Weights of a small GPT-style language model, trained from scratch on English Wikipedia: 7 heads of 64, untied embeddings.
MLP neurons of a small language model. Each row is named by its layer, matrix (gate and up: input weights) and neuron, and shows model dimensions 165-292. Each number is 500 + 40 x the weight over its row's rms, rounded and kept within 0 to 999. Numbers have three digits each. A neuron's up and down rows have the sign that makes its largest values positive.
A block is one neuron, or neurons of one layer that tend to fire together. After each block is what it responds to, as a language model described it from the Wikipedia text at the highest values.

L7.gate589:485457500569480494500467534455562501478541513540467547425479515529549504527469566519494475451532428502541486510544452458543508503468433427479423450509484459489466539500506514535472491427617467422487528565491489564542554547472526544501447516525513539497455480557488530515457509531447491384501488476474500475464533442482457585507455458591561471459461528464543501516469556513487490502507
L7.up589:459538487454497469519535507471532474522494487517532479541505537419541483473501492446503560527511519437439470502489484570533494578569599550556431510503495418477560535499541508472479437476522547471562462548412544552499489521530530555413435551467589508482550498577530471473463507513459500461540504485462519462470499502496517479477472482453507495526498405515482537527482508609558537505508
L7.gate952:417520481477531546434505482472495483534498503551523474518482463532574485528518442518517532551486460512495577425497542448516499533454454534482525520529496479413515452470553556551488455504476490558482488534429480549460521483498489471517428542413440404480482425523475519501470456559443484516490489515476457558489464459530421493466496522458496534536502474518447501527557475405562498530536
L7.up952:518552546503522556539440507494515509494521526557486555582592466554555468450464480452511418483469525424533507490487451444417535514535423531515476518493518508484551553453493545470493513497589537424519431497447543514529505515512464455506468564542512432430556555545457517582482493551486536489465490538554450535485443416492529491444565414512478494540500494567539545440441491488530496486487
Word-start tokens that are a lone b or B, often fused with a leading space or table pipe, in any text: Biscuit, battleship, Bronx.

L3.gate122:591473504512546464519509525520527514536501446533555474476485526519519480529519459439522490537480540526463575487509492537503584480486513479450524473508554445551517468427455475525508560478593556463472503465450505510468486482530427500496527489505491517503443514497478551592424508575539460529432433503531531494545521470536458506416478507508471520536551493546590555459520518536472499452504
L3.up122:537517460498578506546423519454498574437505461429547526484481513489501522467537520419472494474497541549502483490441508576507587524501485510474537514456511390527504530452462467518413513492515507441511453481470511479460505464516428492486484444517511552497485523461488519509477534547489485526487475556446539525519516485549443533446455505491499437443502505530539529455523479544505519471467
L3.gate435:536491442433490582555455516385455496500487576504525491503462452535484487526502495510496467476518486505489478505540498550590556455494495479455439495500466444389432523487546492518544407479541490470492509441480543470465532465463491424558523485569505478485538498435508529567480522471471534482534403453428516490470563517476516511454430484526545464496520503525440481492516461500491485460493
L3.up435:502528497465507507470491568436445467520483511477573463452513520440455507510484525510453518486488515517444543514513485508583554515469494531475507556490525450472492534476463506469509468478546540527496644451547578483467526476487523544525476559561498556511517459465427422551498469508484548443448498486449486502466537475517494517471405487530458445527499522474496443553459479492492515495426
L3.gate566:516521497494489570521484512514469497475520535549484475447558460521462466500560578557506532485499577498586573497480517514510498466506497583532500527492540554507549504489512524527475487575472516507536491457554526528493471473502469510418478486541585494451543526490454471527439522527543444517456488482524475535541470497514503506483458443538580471467475483484479444525499488573514533489530
L3.up566:487501481453501459522469526496527486520488450477494477487456578499499472531407538449496402480485486541522477447568495528560483451524506414512471524476471475488410435408479503500556482534551512555503534565410438493450531533462450530466471508484555457512521413523512537497528431473508505535515492465533458468473457496555514477520526502461479577452502518500530492522444522453576418465444
L3.gate1064:485517540464474534483562538457522438488504512542530438463529485467484459461502567503522457508522517487524555438452527520541527540422496448517527551469557454421500436512521495507566529453530544606462468436516522498478473372467445510571589509446432482501482510493428464485506519471480476557566561513525424507454453567486491564562524497449469423504504571505538495448532443513491493458465
L3.up1064:512540494462467544488499440453492497517451514515494531462431469583517528413441530457470487507453521528521580530505497583538462505426495454465529540464520482378506435479443492444463539457493454521420518572467496527478491455483478483552548544458460491445511487478471575520518522495485509485504525505527445446436568526451488608511517511499495404550640552508521453514527459517453510530456
Standalone "b"/"B" pieces (often merged with a space, "-", "a" or "ob") beginning a longer word, e.g. b|ut, -b|ody, a B|admann, b|ullet.

L7.gate830:435567489493542602479559443497579515497473466447544532533543520516452492502483472450484454550482494478506484505493508475447485533499491475518491465439576506441489517427507510498522585527465524514569485488488516477513477481459537541501458452522459429452509482419517562459477531518448493579462507534532524520516479512475488535531467513574466573469563422485545455540573508496535510523500
L7.up830:587412486506534545507561494435437488487496478418608525545500575520531490503489563480431498553544494507384532508587496544465505497545540480477458491549519482514465515459503483438548575510529495493470462486500394454477575427480528552531587508381510486504527468443567517529470510478441507546492512592536477468429476545486499484574506544537454452506526494529574554505505518504484447470471
L7.gate939:516484469469590445516464535468504444481530497521557444512536490497480471462458574503527519508505512483478610473494418486552545515502525505447428491519519478595496471554520563522473616519495502538526502424475515502443534551523460520509547414502466483481527532501524522470516517494572413488518509511503453484515452513389449521518492452437461489564451488458485512527508531500449540551494
L7.up939:526559530534464518537545527613461587436481450442487434534531486532496591519466482465492555519563504501445481516518529519473467427480464507504551566513512533529508546519496466484448529478493503501532438513523427496500505533503488477579457490487497526526511525526502506503523428441517483492511500452537542470466531500489458479468472470472559441423542380562515527485538487552589522528535
The leading "2" of 2000s–2020s years after "in", "since", commas, table pipes or month names, as in "in 2017"; also other numerals and "from" before years.

L7.gate347:484473484457494461482511484482500445504565529499501513557560539523530477480469473462516471492531549531456524535495488459423544458495493519503482562449509374419430523483554513530536507458546496440541544493462557522530581471579496495521534477424530470504478442520515439529533482442476531492503489470530507503519465556483476407538549473453541501511467501460537511538474467455436523457474
L7.up347:545498461503472519510548436509520495569559473534522504591517517549468539495524469482457437460543471512529591512488521514491456473465441494603524509446496489485469456543458479568585487458527493489455474512525521504540535467525419502581519461547475484546547517539444447447448527459500435481490518437511561469491513513461515516522525479477499502488496569541455523544523471437511570498472
L7.gate808:529398502495457548530517497502568505486405442450502459481498456484470446491520472458500504537503493561501484483514524582549447538566572469442437486483553478528569467486472474499524477500464499478529492581526563519524521480525522607552500547519546571500496403510538514430541555554428479550464559475484558390568473558519427465495483502439513472493510529474480461519535526481493519501502
L7.up808:551553498497479483485538476536449506519486429586515530523609459488556554501501490501494446550550518533478454468455483580505476536533494516545511525492487485473474530530516449573487444508488568482481479499425584549492529534489514512565510544492465491472514491434472525457544432458522514551457536440471485532473482501521494486540583492476482552499498474422474441636498491430516533507567
The final token of a place or position noun after on/at/near in geographic descriptions, such as slope, bank, sides, plain, Hill.

L3.gate500:522487546499537533477445477472483505522465498512523613513484463490534543526465444504536567529500496543530523517492458462562470524464554440518477487484494507467469545537418526455481613456513438511485475575508500459582549516512497495470565460498577465513515453473509530396507465539524507455451517502474521534488558462501524584407490591437541534511509535569490556572543539511533491485583
L3.up500:477500458479518492529493500509498528562442434482404525535509529468492451486510542502540499431415510414550481475487487436522460479473510516441491537502492545466448428498532481554505459535464451526480463504498532469469551503508504520501581526498508456527523423539453501441585486473502468575468420441568536464477522471479558517495494502578487460489494479568507501513592509538485419473527
L3.gate607:486468611436518530458496533442466437513471481452573607496529500502475555508509503485489555566473543456503493525418470464446551510493486477520532513418514418493465460447440477516503513478573503498531434514460517472543544468538499593455528587476492479506551551538487552467503462541441487428564504516494494496462457448547505505484505489512508422541499509574448479531421546465551509570570
L3.up607:488543532455511457418456509457521520542511527451488491507473559485467454580479478532513509467478500542543423521487441493484457616527540567429412470508433502475481516530541559458469466497518565484398436569505528490553493429448524504461504535560483567418541463522517434502464511477501499558523514508460541480536484516502509480492529526474498435511502429482522432491558465456464517457463
L3.gate812:471544498489553517433509524507561515447547424486488513531511531547435524500541568470459567524509453525521500549412438490508518501495460561557546482442507461485596488535506524496491491469469540486543519527506492480509495499487444529488573494536495453493485513516443497492528470514504476516464519502542424447489509444493542514510556571506468559531505514478490485569549538455481513503542
L3.up812:474552443499512481481468531515498481423530488522503535557578456539461556453542494495525582531512501452509434587430469463506494497491571532526558474520518494441540532528514527494488517571439522494550464509506477432524470487411463462488506525533488493467517426504461519534489470469449499517466577479493436555550496471444493522509525504564496511436507491469452542538545453440546484516567
L3.gate1150:539505546498513503496448469525530523519511515490536442529506456494491501414477507539509505520530494489525532536504527510536516527534457565535457527512472514446593526452539504459473544550533513510478496567472458481525421445440485473526512507549552528497527515459550474487502511522502479613515455484516546486446495453461508506514476564541495449534546493508499527512536487441435495477534
L3.up1150:525470517528503516446413467534457452486482545460485583446465618475538515448519540463536497556544546517461498483480400482512464549507474539446504515530499547516577481486469534524509488475521565545510456469532505500558489461512534502493531486511531495514491498452467536519537525457544510473482395452539511499446482480477469557498454517505470453500552551543520486414528453507509497474543
Number tokens fused to a preceding letter, hyphen, or dot inside designations, such as I-10, U17, COVID-19, SSBN-728, MUC7, and 7.9/10.

L8.gate51:513479509513534456485487483572495474479477437544581494463548549480493474520528559459519515549609531511513561525564512540491524495467528528508543495554508547508454526457543516436536460561574510497512449545508493466561563481451519503510507487520515463492460499397480545495453511610475512463548497482437530477545525571449436506562501399476454536489462474550532500445497523412408550521488
L8.up51:486524462561543536498419504460537512472515505511506486471522519530474429581466563509479518506593498517531497454548458458488533478526539443503522509468516474568490473494520547514555589505487548508485513519469546537495463435552535496533483478473525540448491436490531443503552486505586452498445479510435470492488488477494500507535423496474484435455539432424491478416528551468466527626545
L8.gate166:523533586550504475483542490539530406596495508509526491498559550542410524547512532484476547492467458534484497452528488501529519522497488479503467453479502478463478480544542472477541471522467471439507495555436503511539465482489523578522488383492486438528480532539483464427561480601478502516509491579495468450510458541459537489459492465544556481551525519505486453475520511494498526543500
L8.up166:436492483487517491528457420573423529469470469546489443560488539552475499505484510581514459514574503509486555491486466540472471569524539505451460481413438490482506550524446509535484496486439540480549527528404425486460470436549477487548537453453449494435487498547530448493525485460565485538512507485466514526462500508442475513540460523511473544562604517468488507590448533439460489502568
L8.gate413:469472480513519498525491538547515499534514513501526481515503496456478462463523526562455462469614503482501523473443524463407552502461479456484500474500404555440489486480458475529532464532468525518565523484598435478534484475528567505586519461509515517495486488546486420477560491552542500485463537496493517444487509472482570509493496516541455541557565541479500524510484444488513505510468
L8.up413:439491485534529472454506523457544444426496457540531436495468530447489493487461542541491457541557472467492471471489482536428533514487491452487485443413508531493494505447451481493517497534512504477526555508575503513515492504504539462514470504482421535512499504543537481527493501517475429522423487491555472502432454557430531538474503460464447513508462516552559481564593516493439564451522
L8.gate482:390538426439481489437499491515508462515484483508478528542497458471577492511449519489549571560550477478573575467519490519560515534515511477523471514531468508472578477497547468511538495494454491540527551436571526474495484551451485479523501498526440470499490499534485483423466497481466571490482479485535533496488446466464567504482434468429547602490452483545484471446487523482514523539473
L8.up482:532412469509451527532504516456550468518503509548485521565557455488577472474477474534467505458543526582480447486550520429483587525584517495488517508455409515527438518488519494494551567506520522501492509515496432531511563473496525539481510537501472429520436466518445540472596503536544488545550536534555512448534478518464473486507413498543496486570471548447534449460531446495472488471515
L8.gate745:504482523470536504505490457493538430506603540519441461560535542499485544512472494519463476493541558508433500498493495507461529461441516500468495513477478508507491468473525524581473439477525454492526513512531503500528484509525573550525514514479490428500573452474452443503522522503543542505505469513471536483486490516562445524480518367448577497523496522486548519435545374529481495492474
L8.up745:515451608490460491505486512503452517574504540468455435418567412466430486525503494472547514518537519555506513467485497507590469471489455503485506569417510505527591507465561476508516460506495498516531482551478492532478509515552486454459531496502440473491501504479458549403497505478561573439525505452503512464514556499521509483497413446448522467527551494477489522513548457547487421532501
L8.gate789:486443509451538461489512529459494450419514551410500469448482492496537532441469510496588455522474484475553533481549500459586479501526536480503480522478424523453521529535502406451481469498541542519545531575573576519504575559499533487514547414472510453561485418562539467501515516524452507514476507546414523504533508518548499477462471467414551494498466498568494468488578397444419532414467
L8.up789:421518509554508446438535483518539488578518488451504487563486505518487475492434468433503523424578520511502496471456545514436521436530544517453553569474494477481544579497452484476564469480472495519499511522547476461493528431484553461566547548561541468544438448482514446502533465501498498490483528547523526525561526531520497484523450491479433538493526482508525496499512381462480491559475
L8.gate906:481541533514482467493472525463557525462488434474448537552495506539440501487459465498498422511564531521528546466600514477477577543473543542525450485441466464522558527518543447447491528457567449501520500505511582482478562470509566579529487466541534531581505376498522392472506467535395492525454545474520488469504500522491481523505440426502517504536540556517423525493541492437501555496586
L8.up906:565499473493488431490478461548529494500473483510447503476515415469460464552469457434537511560561462512553479531456518501513483493492547524447479553487509552591481463465506501493514531494441514583551497532546502445492585506480504553487474509550471504520571492515491513445540523538448458514516464487474462472540508506556447509574387474463489481548476512446506436486544413503416536460479
L8.gate996:552459517508441440498526546521417492519502482497451528464446467449545566499559543518491501442492522477574515439515491491516544418510516509382561476486494514573466494500434493516511503526441482496507480508421417508560465526511510519562512437482463458508515490481501484444556501516477482511504489516424490502532560517430494493514501459431520481509549541496536537513433516501469533466535
L8.up996:526431521504552504558452422499479505440524527539531477518488548507430536528414447500544530494525497465433565479504476537514480501488473467500447497481409504498509494464560456494494521450494474531476487497508493532497547464482439451543587517466519485454423442507468486468503500515498495462566556567518548448527510531559473520528557420502568503483491433488503536501608522512438550438494
The head noun or final word piece naming a type of building or institution, such as hospital, school, restaurant, store, hall, cabin, mine, with scattered unrelated cases.

L8.gate11:537525507541462460498565502483446524531548422446486467482444544521525471516489468504611566496460506487412497463601548477460570484431489485528480515523543507415507546476470456495530483532493487490531494489442550541519451509417450530457462517465493493563514433467484502528554509518489496443505468442519452524467492542501493566510491447491530435481493475504505456468429556553561536535523
L8.up11:542517475483502545543484463574470473525556501438513458551469520519481500435499483511484527563513551540461488516444581521517506536529470511438427471524514472480476528490513512493574404506488554537440457487459535584544547543492524503556494501482453518495469546481469531501500505502540502507534479539452521554528482478492435500522507522517538499468500538524495456461454572523474494573504
L8.gate198:531527514516478549473555502517496469466509533530574495437524539548578509499473518532494469532540466527508513528534499459537570511441513506481465515518516549437442508449504518524518501469478451442493561546477444543573551567538480583538448441565519532508498512536528562496520539488511456517525540550507491531531527437565499473454517534495439447496552495454552502509480476606503461472535
L8.up198:463467514420568544515585459463472443513455511567467518497526526603522552446471511537553569476477528535488505473557460520423532497495463456465501523462492474473493494459454558500479511537513493493522537505480521497553486505497550515479536541498472565444491553525461523463528437596458456447422513461436520525470502450484431506522493509547523499533456523430480459479524482482491438482547
L8.gate262:528500438498501507481458506514524522564537576510487524455487454489483509526445527494564539525557458510496478566516557466491468542482452526436476507544504515525524493443485535488478527537531422446397487443433480563394533512519508523563439472511435542493522431500512461519429455589430535511513433465514405469488519540516546511533449514522543562512436490468548521437489512449583554447507
L8.up262:408425537458463528469511462482497620531469512494502527516429487523526529499540512575470498504431509518452517484500493480500508565470515535514518521536512452500526488481456571455510441519514497527456568475534495538431586501529547514560450490534501592529478359557437537494492475466515514472535410492488530477509488483427426519550546571485465512451508536453485543486531492456482425530545
L8.gate344:515513610508463496521456416452553495504447562542406446567470509545519538491425493504508531487533483476480538442489461453512567505513469496488425532518464479431549495486495453488483444488458538528425512516539537550466555588510513439497546572453460486546452446539525429477472535562511502498443461563499524489483445473500504520511560475524513495454485498475541430456486552601526507426493
L8.up344:503465493531435507499526475475533489466467530520497528399474455502494475504479530534512502552560494541503473471483466523535484564461413593553494513495497424489499528460489445409504492476478489506496540461487516512465522573551550572475413539520546462533513460469504513491522429446537510485584514528510482577485441513422529545483500511536433538490474529490352529541470497551504526476533
L8.gate491:521516521450505564463439490453530489564527517505536473449501553430467470530496512513489494492519562579502500487524555459520539490556445421478464448523517529476528476529459543492424524531536600501555501490478503464533526504534471528515539541499540563496467536514518494484487553506462505452535494500443514501503517521534488481499578448497549572497460467543515519461485443456475527480529
L8.up491:542539511527441502528502464422467546552456527485565467475538486465499497527489461558540578502530488561524509543473563460483577494521533511544497543501539521459568498493535508559477510487550497477475476435507493529535474527540457495505532511572555458504481505538455492465513563531386467518517436615476413524485491588524376564498526506490486477493410451521530459474500448507469519458503
L8.gate564:575508501491499480538549458487491489537557572504461491488429510519478530495492535494548496534449501518555515471510504515562478514439489487521441548465473455415553547535539526516533416506558519538459548499462512504451464490516497608541492476527456479474496467517486438514462498467500481536514494425584450485400537485393518594524534434545536455486453495520520449520533429440458512598523
L8.up564:504484519422529533446444437437493487406456536465471522483484510501483439523431581514531400559527589477481445442417470521513511486471508479467509537580528404427491501532557458470465435568539507505540607503495446495472481499442471474533517512459450487544506467512503449481444535511522457537456485427508457415516485633447548517426518433568441522524488471501500458581605434569491470610407
L8.gate706:458522482473516487449475497429536554581558538549564514444501450502549494506482478424521566494496517503474456497562493514512528438495472514471473515534470475516535478460474487490540460491517510504543510545477460535454474542494417428533557482459442456532475501474557522506417469554501482501539506625421422451494500499486499522472539472516577405495476475549512488474474544472524516513563
L8.up706:431515507480442534473516492531526504534542586535534448463459464554497453471480504507431482499507504454520534520474504480482503513453504431454517477373415497462522498452540558575484491533555476497500478591505467561489430488439511502526526505460528512476483551505418586598492499521367545541427548541513416451492502521494479564454402435520514490493534469495489538509479458464517544618481
L8.gate1034:380514463445526551423551516452453460575463497498520537525476511468437504438483494583561492449461569503561494545507515426489459511482478509500504490535491383447550540487530517531466488506612495567556510492476514598513592523467462478532493489501524467518628489497439556416496520483537484550462586515556486526456511541437511575466493497539522552518514446473478513579554548534514491513417
L8.up1034:496422536453452558524515504475524541461489560487503563507501479484540493487521493553520446465547543480477457463593569411481506542515522542506542488538427518408480533516484547526503493502542516493499452447472522539496562505580526540548494510475510545537510512455498533487458486531519510444512547465496484397466496455467535525517480533478457552507488540415548460574515508463436482505468
The letter b or B split off as its own token at the start of a word, e.g. b|rought, B|rian, B|ethune, b|ullets.

L8.gate17:482496424555492497453506446504500446487530434495488521512465558461590574486490548503470483545530451466527539435567480450472545527471565466547519516483524450572598500505553528512472549433526506463504474564465491455526549532437555474516460522503493514500559590463496539443426477449504510439508494470499410505484449472505536510437510460421480502567603449493495461448474543414505518515519
L8.up17:442493524539506443442458503470533487483553458475487535450470472484505530553420514512444552475494497585459443498450522489463484510526470521453449521448515454538411422571532486584514484562461521489463526506550584533492478407547538416461496539473591534470550446510459484501465537516466519455486554491438447523433438490507485488554471481529526502466534531545524480484503590433496483505501
L8.gate20:496451482505456484496463537528551539481557461467537527580534562497534425546504492426566508502438506542495534532540455483539429463532489518512523535479568480455446522495501563412420531502523402514482542428496507526462461456568536501490472448427489492565521506459471495553534482500468421505597469492476439553488471490468520536458447549515535471516473485527535548582522501412444529477508
L8.up20:496511506489517535507451517408510488543526531460432539474521482431523478492429491476454556532558448496512438500518480459428481453514499466556462491576522435499617516536536535493481595579420501524493467524485492519524543523556497543490492526465482469462512512477499511506459542462454459564513440527550434471588438569462481438451495451437507505462523548492459465514472471470487472421482
L8.gate158:515530556511486547451540470481529477467460436451464558522491501487520524420513496524465487554427482436480504493515448558536535485482504528512472408491456506513515520473499447426510560513517414480527451476483530544520416534542457478563508509466505561480514546531476392438458581568528503495520539505464529456417544530526419512449525502441478524500499469528506470480509501479584520462433
L8.up158:470536463482471497471510494507513511515588480493561475498539536542457509484538476469522571520495451512514473434507499508516467499452490467515488510471559482511484481495518537488578453515546447519473483507525496536539459468541463547622483438405519530533532532531545552450480518532515523509464537488528498479407581465458471491544491457520537486542512513583526458501529559451519497506494
L8.gate652:464477489482503479495483521537480495514570508483526502456570508566519561443545549493465495561562550517520498451527456477501525469522466480504463533464455570525507469550479553571492559435454507490535463486523504509496505514492397456537576515472554532600505529518552482484563512494453441512491542416485514492463399515500503494492453527537463440497454423504519543457488518483510471498519
L8.up652:465446509576488553533478545611495508498529452474597423560523524383527515503485562434473547474523505479523527529529490519534511492486513434428501537518522443512519551561479502513467499462564510528482396524545472545480511497579495463545508489411514459444461477517575507575522485494433468476493511577479509520489585530537524474542545511494493561447524466541522529405569552492565467505446
L8.gate900:434563504495584546440438498539527522467567511494583481441486440453521493498535432489470451490436542435542463487511427457541543541520577513562496548467435499447515563484436497494515522478545481468562530477465491439522542480486498540428578490464498488482526451455491508501482475493455502505529438502482481508536511496456516439499482494427506518485482478494546462503427504514523488545521
L8.up900:471550475502522481454478456515511448523487529499526444521505485499590506568450446547462513511597531497516498475544531503452564497541562484554495575465473524465460455461491615507404527474481434521515558546549468422446457474520528531532484466470494490551554469485516437579546489515592537513521505569453468491487432512547508482494520441484480466535408428465514469531478504495561467485509
L8.gate1028:470543507502497492526559503499501512536453421527505528489505496459465508457447520492440515492495477423566489508428527432536546516453516536449559542495545473496433537496495511438516490501528492535464569523474513503419464421493508467493465444489549525474560469516475514517469505549522522529517439518422417497458601543561486508461434511501496495474483464518507571525594408443470486454534
L8.up1028:519536495450442511553491469497523437389525485465575497558491448482491511553533504448464503565480482550539521466462452505476505575493492483550504567489453481496477540534561447524516545528480498519448514474502465518437507526539511490500484460490499569442513493512445516527547547468558490463433459575470512476490632496474425479542505535512529515495532493493481480510500501506491517502493
L8.gate1030:451528524473457531546423431489569430526511519559526474562492445487465583455511534520512454524466501497466449512563567526548558554513523477514566561543485512555437458519587443559537489512531500541525506474474470467566577504522530472480566466446567515501493491549514455521486482493473424480536458545485510525558483495540465496483539538452498546491473520503496543528441499440533505475509
L8.up1030:503527505559508504508512495582433507529534506458506573539479572517474480500477510518435506470537532452478472536482464451458504455433484457523520560508532483451447453525472525443506549423596502448531449525502529583517507464520485475540432535559538532531424565456532468517512521525446498499491504494535476458472512512396506505494502450563505460556545505464574531518532480418512535539441
L8.gate1165:452441458514448468542429539472454461479500503543634610499529530559500513500560503464508522450527507449541491547428537477492564541478529509534523544552509530582501535487551475505535606485496452469504511507507501514475500453548468496506524459500512457497551450510519473496502534422469407497506576469460533479486462546520441424528387495537456488514446468534471518450585498568471443527491
L8.up1165:516534458475472509613509494478561526543427451485454466460512531462441526470483488532451443503506519508495568423546491425567462509467527488505514411432496529457462456514429460466435542547544466533517494501497498517485489562429446483456546500507537497506510504569452527475496545529445530489492533483422525515434475492520570537407523550481465486489450475511494443504513493522549547528555
First digit of a multi-part number, mostly in table cells after a pipe: scores (2–4), track times (3:21), years, vote counts.